{"n_layer": 14, "d_model": 384, "n_head": 3, "n_kv_head": 3, "head_dim": 128, "d_mlp": 1024, "vocab_size": 10239, "activation": "swiglu", "norm": "rmsnorm", "norm_place": "out", "norm_eps": 1e-06, "positions": "rope", "rope_base": 10000.0, "rope_fraction": 1.0, "qk_norm": true, "attn_scale": 0.0884, "bias": "none", "tie_embeddings": false, "parallel_block": false, "init": "uniform", "init_std_qkv": 0.0198, "init_std_o": 0.00375, "init_std_up": 0.0198, "init_std_down": 0.00375, "optimizer": "adamw", "lr": 0.00166, "beta1": 0.9, "beta2": 0.99, "weight_decay": 0.16, "lr_head": 0.00823, "grad_clip": 1.0, "warmup_steps": 268, "schedule": "wsd", "decay_fraction": 0.674, "decay_shape": "linear", "final_lr_fraction": 0.02, "batch_tokens": 131072, "seq_len": 1024, "doc_mask": true, "train_tokens": 828200000, "steps": 6319, "dataset": "wikipedia_en"}
MLP neurons of a small language model. Each row is named by its layer, matrix (gate and up: input weights) and neuron, and shows model dimensions 256-383. Each number is 128 + 24 x the weight over its row's rms, rounded and kept within 0 to 255. Numbers have three digits each. A neuron's up and down rows have the sign that makes its largest values positive.
A block is one neuron, or neurons of one layer that tend to fire together. After each block is what it responds to, as a language model described it from the Wikipedia text at the highest values.

L3.gate1:122140145121131118108115127149110134123128129131132105140113129100143142107112134159120102191116117124133138131133131102137141150197167129110135098128125071127159149131118121107099124119109108153111134126101144106155123151140143115136130110102132141080102139179094136108133111181119162155097124108137078155125106111119117137121133128154127109159123160134169113142057150128137109141088
L3.up1:102107162180160127113156110159098120156128128163119114144136120073163131078138132148108106150106135096110112123136150114185145125164147145144107127121103099134098158166103118136069139109096116094105153107105157133145132142121127105158115115089151119133121126152113122101095068117112117107119108140121090094098118102119124144135163123139127132144120136136139067088079112141118116132114
L3.gate50:106180085131132149112119125109136138089125118110184108105120097140121127099107116138154144135140135130125141128137125086158081147138104130132141140110160160158135104136084094094164134156117085149125164175105132118158130187170108119118183146086112129130117157141088104138107154144153154139113135093148112128148136123170128113153172141123148099179085155161180125146108130144153120155108
L3.up50:117152131136140133089094127115160147120090165098145123128128104136115132128097118105156160106119129131140109086153084109148108146138132143095133127093145161112143134087129112110163111145084096123142145168123106149185121161149162099099173156094135133118125170125138114126138152169157160122124110129155129116108175105118153111110157136175129138180079132160184127157111142183146106136116
L3.gate93:102117132158100144139127135112134170113145139132143147086128142133149191129161105141105141136138120116163143090138100122117100177135113143155145135139156115120141122119191096122136130121086122117110147101092142131094155108134131081185129129112107131101129129123099116153128173128131116151138153106158103169128171131117151147114101142109119157131085094114119161127131093136115166166126
L3.up93:098122137156144127123107142108188143082115133105152126143180142163128128124136127170119159134126105153180146104115117096136091171172094121142155134149158133119136131148142095118146144093095123169139119117104129105158108150118124093183160108100105156148134065134110075162110187159120132157158112133162102139130148142105154123136135137087084163174122136125140149135097122147153127136101
L3.gate130:094138105104140154141104130127100144123137130095110133091119158111095165156090121145126170141122111154131146151134124093110130103127109148091128127160142114128139128103099119105107153150179134176127129135127128177139105160107111082138154083090106130077093127124097124103152134105116110150168140147154068137135095142143117132122158135104165095089104083107099133131132132085126130128097
L3.up130:099143116111146170135151106146109131111105110092109133119131139108132128142140092133072166127110087152107136116156151113153123149109116136082079122135110112139102147156123110134153158134122148145127151131135095163162083157117133058114142118097168098092109130111129097132156163109136142128155129166151101115096105113157113128080136125120128083117114102117129103100168100131157142134116
L3.gate263:048123149134080112118099107116105160120098116143114153107167123112152130146103113147140128145143121183123086152119101127107140103181141125112112102115203107155135096117079139118124141147122124116159146122140141156125142148095118122154116117109131119125127099131103181124131118116152129124149139139103098126134143161137127126108125121090138134148092158151124154140081137095150131097111
L3.up263:106096128137114114146113116126092162081101095140112145122175141131143068137116101132105115146111124144142106173119125112114143128118136123116133119089187105162118140166101150103129131100107116130122130135128167103154162082096093129123126114122131120127139092158127157117143123126125155099142153116100124121122105157112129128156120131145159098160117187154107148134109106095147125152154
L3.gate308:136152086114146144082109126130133144115130125154126140135130146133148148132115145155147151119071145133136136154116092122112104146126123152117093098142122128128135104135155125141110122139158133147135169155106138136098141118123151141101172111093150147122085174158111114122118126131111132129143167118147092139164125098121158118123126154085151118139105131110173126175111116110096146143108
L3.up308:176133103130131164133150098126124125120136135129103141160138189139175128128142130129131157090112155111128159152122083131149147149178150155118096137129130118128135115139161109147103161103146125164134172147115166150141151113109130154142140089081147133124096155175079111113096177124131159104158153130129108128116139087169143115108133136138160156127134130110121113166128143101091126134106
L3.gate487:122112120145126132146131139128117144122109139108110140133150130118156124115101128092163131163113140140157136120145073107142130118146126114120167109157141131118155128093130106098119105131108142130114136178090154119172129134125144122113106146095133136125072132199121143139116116113181105169143149141120115123153132115136126101117144130149108114179091165123157150165094122106137084161108
L3.up487:181099152085145133123112086155129133186149166173121211113153126145164157130114129097147159116086139123140159160139077127129149116115129132112128109138117113114140160130168146104107141103165150086090147141097191189124137117092131144109130104148142115118118140144147126108149128108131126111159134134137154107142113122098113126137112085125131124134111118112092133113111111092094138145128
L3.gate688:136146105118129106096177138096131119101093131147135088116135115126135087110137148102157132145132125110141133116140097105122146166160131135107156112131162099132137121106100116062119125136046120111090156098092145136108148100166122161097138103134123145133078111167121136115146178119114127159125140105124114155135136151136123157115127126128155095188136134126135137144082168113173090122046
L3.up688:145107141114149108144082103123149084111119150138128171138128164119105119142137118076139114140140134125131165131124099131138153120149134114115143143095164126075161131147095147103145143191096091126113124131108167137179129132115112168156154142145100156130140095126110122131147144137130144133128148118159116138094109109110130093100162132095183166140113094084167135134039138118127114136108
Currency signs and score dashes. Dollar signs opening money amounts or LaTeX math (such as $10 million, $m!n!$), the first digit after $, and en dashes in scores (4–2, 6–4), plus scattered word pieces like Can, requ-ested.

L8.gate657:092165127140145103099094131137109102118108105110182115108129157137107123129124111084107143085076169118154131155118082106147137120118140118127118105129170145136132142147120098155091187156125119147141129150124124139146102146132132150178114119110121127132130146147158175099114106128140060173204124159089112156136152107103135139131125121112130133111122131096133135166113139141123128108093
L8.up657:179072117139105115099087124099123144114150146136139163139164125113121167124115073086131181119141161137088131077142078141154075140138124166102144088139098144129121113124139127123093112112132155112135138157130139120129105145151114101127130114103095133151129105156135132164099133156143140078141122160140124072137125102118131153128153073129125130153102131137119115167098132160120122098124
L8.gate976:110162124132112093107138163124102156147117153123133134113122163116148091115110117128121180103108135126152106134119138159103094129163151145110148099126192173130136121140128105118135106161164132131145153146156167091112103112114132099127141123154136079160122116174099147116125149169153124226146148131100095110177133127092107142143120136122167161087178151113143092175087143129123095114114
L8.up976:132148105164112098128129133102166129130118129074096115154149141084118097124108095132090112090166146124152108093109152167134076144181136110150137104122140159120103135157103150136130114113131160133157149135140113105127130103116106115162103123110126102145117101148119123106090160152125075164150139150126092084110138165106161122147141101148195138165151150126090092122131124159157080112136
Rank and table headers. Mostly the word Rank, as a table column header or at the start of Ranking, plus other headers such as Score, Candidate, and years in stats tables.

L10.gate136:140139129096145165152112119131122136137143121119148120125144098171094166117143129075114134106116146114115099105141144129157114145147062171134140124180119127130091123059079101153114177157110118114167099159158108119099106105125132167117097117121135158088115165101121134141112124114130117114104108133145103122125086115106097094139118143109149157094138091133133154167140077090101105159142
L10.up136:101136122122124105118127122130095152095137053119145108136126103129128150135132136149113136124103125138119103116162157126126140087109087100121116170130129107118114116070139121129123124109091164096147141119178115131135137153156108171136142105109109147104111126115149092143174150099150097156117127108101164124130147082114109097134117205137131107125100206109152135125103112129084137149138
L10.gate318:128124115117127114142125131141152136152131123134173118183100139147126128150110165130146136112101092116118107117124142125087146150119156083125117129101153144100155103158102152172114188111118118130142118117183087127109126113129155146153153121110115130113139149106119110134154122127113166083127110150097187135148090159131158131106140159113126132129168126126118137152161185095144151144079
L10.up318:124138104109160134115093140159099135136126072171127137131105135156145152077123165061162123126107127109104114151127144143127139119120093109150117113130136147151113096113136147149154090115115126121147147132134123133111111141162164138111088108068137112101128126090131124132132118108130148144134108130120154121151140082144150108110061170154170109075114165152179127139140153086122151153135
L10.gate413:106144099089190068152157122095112111105165097119140146126116143171103086156136165135140152126125124116123165105106145113129122142143159152145119138158114115142136045124121131143134108132111119089118131141154125089109139098151139119105167090138102126134140123123158120107099158131128168104162132131120134095147096102114166153139104151125121122098147111108137172085109140083138132130128
L10.up413:146108140133156090129133140123165121100137112143135118165147123113139165112134125103105104111046115161129103088155130144143119158185133169134157166144112103111128139136136135167125155146144142157144109146141134147124114088136126107130123152129128120155137106115115086191129118192144110106106140160175094148123148157119153088112141140142129069086172136132145161141117134136114125150107
L10.gate886:168132139136126136131161148179120142150120151141128131112075126120119127147100151149137126082094137104140109155123148178135149135116165149151125108127135151147158128142147109131149085128167117097135161103187160102138133104145181125089133152137130103141156074089171134104162121135099120080168144131112132127163106140115108173134135095140165103119185111137150125104092167092085144162114
L10.up886:108190134103102107132166125118115068122135134124141178177118143113115140148112140113088121089083160097148131119121102090142127116137145124144129125084151125109139141144115159171101146141131115137121126139139119133115110112135142132121157118128112132168153122116145121132117129120129131136147127143173147122128130117141178115123109119136101135152175129170127130102082096131141135139158
Compass-word name starts. First words of multi-word place or proper names, mostly compass words like North, South, West, as in North Dakota, South America, Pacific Northwest. Weaker on other name openers such as High, Green and Shan.

L8.gate155:100139148107123105086093145136131129133121132127130143142145134124124099129097146157097150105175120108149098097106157107149156136127154137117132146132144176131121144130113092125145140147115125139130112124177104106089095107136135192122147115161114105134165115113113142111109148118103093142140131124099092150149109084131120124110108163125155114088153146163138092158147159102144147110101
L8.up155:154122141139121098118077128145103148101111134090097130122168121100130103131100134124133140129108143151137117124149144140126125172116097114147135135127130135191111100120112122154131133090166160121136161094139157063132142101187134150118137115122146084131135093116124129150129130096137151145127147135100127129123124127106132138121117144157164133129135164116133098107089109113104208123169
L8.gate952:145116159097115128120141194140185131143154144133133120186109149169146172165119135135115134140099129150150080133095169108071157147143159099149081117171150204119134108106156131104125117136115099164146109132128174109137111159142109129146143111150101092173139113140118225118147205110129121151124143116151142155142132105136138144157117110107156118149133090197117117168166164136107152135134
L8.up952:139122145058146171129087180134106111136165156099111104132117152123122145159134104133099138114113135145136109133121150109049122144151114118124122092183092168119134125118168130120116126142164088139116120108129148094144119141169117125101137140124142064132120122137136130124119115122171117148148141157070088130116124139135138107123139164143127102149118156145110133140165122138114162098161
Final token of proper names. The last word or word piece that completes a multi-word proper name, mostly surnames after a first name (Harris, Adams, Burn-s), also organisation and place names (South, Air, Motors), often in tables or lists.

L10.gate93:143112133156146118170136142145100127102093079171125135149156155162107149127134113162136137120122104141114116123146092073129151118102104112092158162144137092139152128167141150187115169161147129100134158127101104150129115152161161183097115147086137136108131156093139131177124132118160119103120120130140129146107134147091155160122134105125154111093180112100129108098122124148146092152116
L10.up93:109146126144119166122144101153102102099121144134118121091156168081136111145159058149135145147146158156115127134111182138146093090100121129132116137111090109147104134127087086153114157132133174107115148090125124091102135108134138117090129154116115164087131147125120100095115121098138145106129121131127145102143138144165142117149133137118090125132110161138126119145116143114134140134100
L10.gate118:110128155128113143142169173121130121141147124139151130154155139171126114140128080156093124095134119111174102162054142146142162157088137117123095137129174116138116134153149164130142160099122128158134131126138112127125126118143146141154116132112140139081139144140112128140105153130115138148105184157079144141120178126105090124127091147121080136093162168108130116164178124115119114155123
L10.up118:127108127153144127119135154133120175155041081101112116110122140129134135125084139141099124116135081112112134163148132143121130162130147100121155097149128149175140130154157108160144139165140185160099136114164133103116116137141170167127109112144147110158094108154125111106153139116110175146137160148154128190142141094110144152120119153146128141091136134114090134187145143112096135145115
L10.gate163:094124123119135119105111160107127153102174171146151144138156141119139119135116065122145134124112117120159088139113137140139102158104107104098132149087193139147141123078132125131142152115106129131133105149128172092118104092147083127147107132132159149110131091124089135115128182132126123096098197105094118110132160122079102163135087164117129111115107143126117090136138128124084132165120
L10.up163:115095121140138067154115166112134154109126122116140176157127138135147125090140120140140135143130148153140096125103126117118106190108113090125127167078160131126106128098119101147133125095090130188149130112103117087118098118117065124135106122081141143142134080150063122122113133116132096123106140163080085132128137134106115151122158154108128101154108141144111079114136133136083131148066
L10.gate764:125145122112123158146133186114098131118069114117119143154147148121107103148108110128127153153127108143161119150116121122140157126121149182139159166131115108101117165166142110080131127140100113090152145072112126159154110099107149113088115185098103125112126116137085100132120150149122121127147150145158112125122108103114138083151149094091103133105106132144143121135116131151123088150110
L10.up764:114079149128106142150161105119097112158131116110102164138167090142155148115150134133134195158125133108117121115142093162153120141127129081187109133136143125162112120141121117124162155129130146109158109165139130138149139162140093065128138086128097117131112089134150128127135132121123111131113130107131103139116114128122155153122164135139159137119120149125126139119180135136096123105096
Activity and domain nouns. Nouns naming a field, activity or domain, often the final piece of a word or a modifier, such as education, sports, technology, manufacturing, swimming, wrestling.

L3.gate247:140111131106098157136149162124151130158151126146141078114114129158097125121148115128111137130123188112195123144138124142133081162149134125139162117111144130145138157128087121110114112133111093127070086119062115149111157148142106140129127104132158190117133146142112167081146135134135115139121092120072085119111161161106121090123133110128147103130147128095124139142122187112136125131115
L3.up247:144106163146118134180139177108156154101153118102119114118194121166067112141162109143110073101135154151121145099139141111121084138080131134119141129141143143159129167135107150144169125089137126107088092124195124140138130136138103126123111121125143200159135141112166129119121112114138101116112127141060143119114146151079113142132152124150146142141154143114112137112154153147128126128126
L3.gate428:113137120126101093137121167122136178145096168133122138120141130148129141078139120123132143118123189113142118073155123104133130151095127164136128158130166122160127140143124081113139148183112136121139120129115084126140127134090158145120120116140108131119167158103121129138135134109101067128149152138150064154119132148104118123130124135156170116136101142121149205125111137129137147135126
L3.up428:120109128123122103121107139115104146126101142149157164114131171109122154111124104071123142119122178087150125116086129136124138129140138123156142110118172122187142109163145123129123136181135129144137128104080113134122106158104149104118157098154104136110180106074153128104095126104161086116149149135148098129107138126095160144220159133107176109149122150111125166118074108141107133112154
L3.gate541:134131086111087135097132124106159178118191116165119109117139121130159159124121128111139163154148131149124114112089120136113130126178121107140149158144126118148118155107127103102119143109137154160113164135120126161058085149205139126143141119095143117116092164108081120160120149124131093135112135131125112138150132138102130129127106110129147141135125106126123138151120121114126163121126
L3.up541:140124105132094146149132126152171159103163115141102100092143135136173140143147108120107128126162139121130081129106134147127131143162111152144134170117133132138103144140133116128146153085124156171137155061159143124080147171174153169151166120128104114136143161120117122102094190136135084099113127123153105110125159117080142160130114141160166116122162148144091095129119135154129143138133
L3.gate556:127110136162095108124141103129150122148136151150131128109121147133133172108099132098114141132139130136135096128141134127122171107154131143093115143125140116146122155127137099133091144136131137135114154119124178189107100141150068149138136076096126161117124142157143122150126146125142122142150125160139084191133148099111135106132158116142141131082146120123128111125130141094134166104109
L3.up556:111098145179116119145170136127164113129121124095127130131143136131136170109129105103095144114111117132114122104167141118133176136126117122106139123087135136117114175164123085157114142119143137126125160094114173188172096140144088112145128104102140148124118133161156080122115147151143109143151139154149101160116135116085168091140131136136075149071158133127128094106102124109147187139114
L3.gate710:134126127121090117162126123105099147165141083120124122117126105124101146088139137148138126166158147132154131130146148126126135139135129146138138097141174113144143130144094048118130131116097146091124082150088135126150109162109094081124110161100098116152107161139098133157122137111138085145145128147124101135113163118128124132131169152138125148149117130128133130148109156133135087109147
L3.up710:134091149124113116145155162152060156099125097146120179168151097142133168136135080117108136140167101164130130116104145118124116125148152104134131106160188139151137136133105118115128110076117145092149115144125157164144113117144161121146109164107119084140143119154108116195114123141147084123129110133127142114121109123118132140101172150151140112144142142140121103143124126160157108130131
L3.gate719:145152146138106142154129111096129128077132119100153115113160149096158142170140098130088110113123120136117102130111110125108109144129121113118184139106150143126125140117138126133149102110110122154153135112145146157055129105164152149148123093138124136094102124102136133133174170153119111120127112120129105147117138137098143121136103150133127121158131120098129085125128106145120161123117
L3.up719:147139166161160146120107167126110121139152140128147117079163108127131143137146130148132112132144107145110132101148114100120151135113117113123174188134146112130119124074163115112142132101135164117136127096170160162067106143093146202117106097143119152127114097138151119154154149163153131122159150118147089139125139154104132146116107133143090130169115123132146105143133094143118169141117
L3.gate799:120152089107138150098109144113165139126123120081137135101125124110106142137123129061150143116108151138102124135150110133127159146181119135091179147149142155151132158133094075104107130111129094160129154168101149211098079168211094105150155104112147162125119161108140108101128127154137109157131093125091114132141124114147153110127165172116135141095131099100163107144159128097168161145128
L3.up799:148079110106062149138122138128133140124093138145108134142150134098151134166107121124094150135158127165126118113096147165142122131167116120157154180066142113146085139117129046132128143094112139149126091106139100136150129090115114135133130106095121116121110120126099139150116059112158135124158090142136122114090159093123131156126139138168127124111103093123096124109126114105105159127119
L3.gate992:164152126074122125142107119117134166138149120113141099110113108163129122123146121102127174142136146142171177132149093124146122133162147164118126104121131143097125151095132040140121142174094143129145155116121106190103103121138162116158120147111127132113071159117127140101146137160145131131162139157148070153142087106130138110106168126130125123101090109112120130134132114116173161138082
L3.up992:119148100111138175127106115127118135156141093140140108064120119117175153099120108151116133154117153152131110107129111178116149126148128149116096119109140113116127126104160073108099137117131121155156173118102133152132132138166149118137127145124143103116122141141118141111136153113127140129112114147154092168115138124145129103144181104150082147136107108115102117122140141135127150141125
Noun phrase heads. The final token of a noun phrase, whether a whole word or a closing piece, mostly information or data, also operations, protein, leukemia, tuberculosis.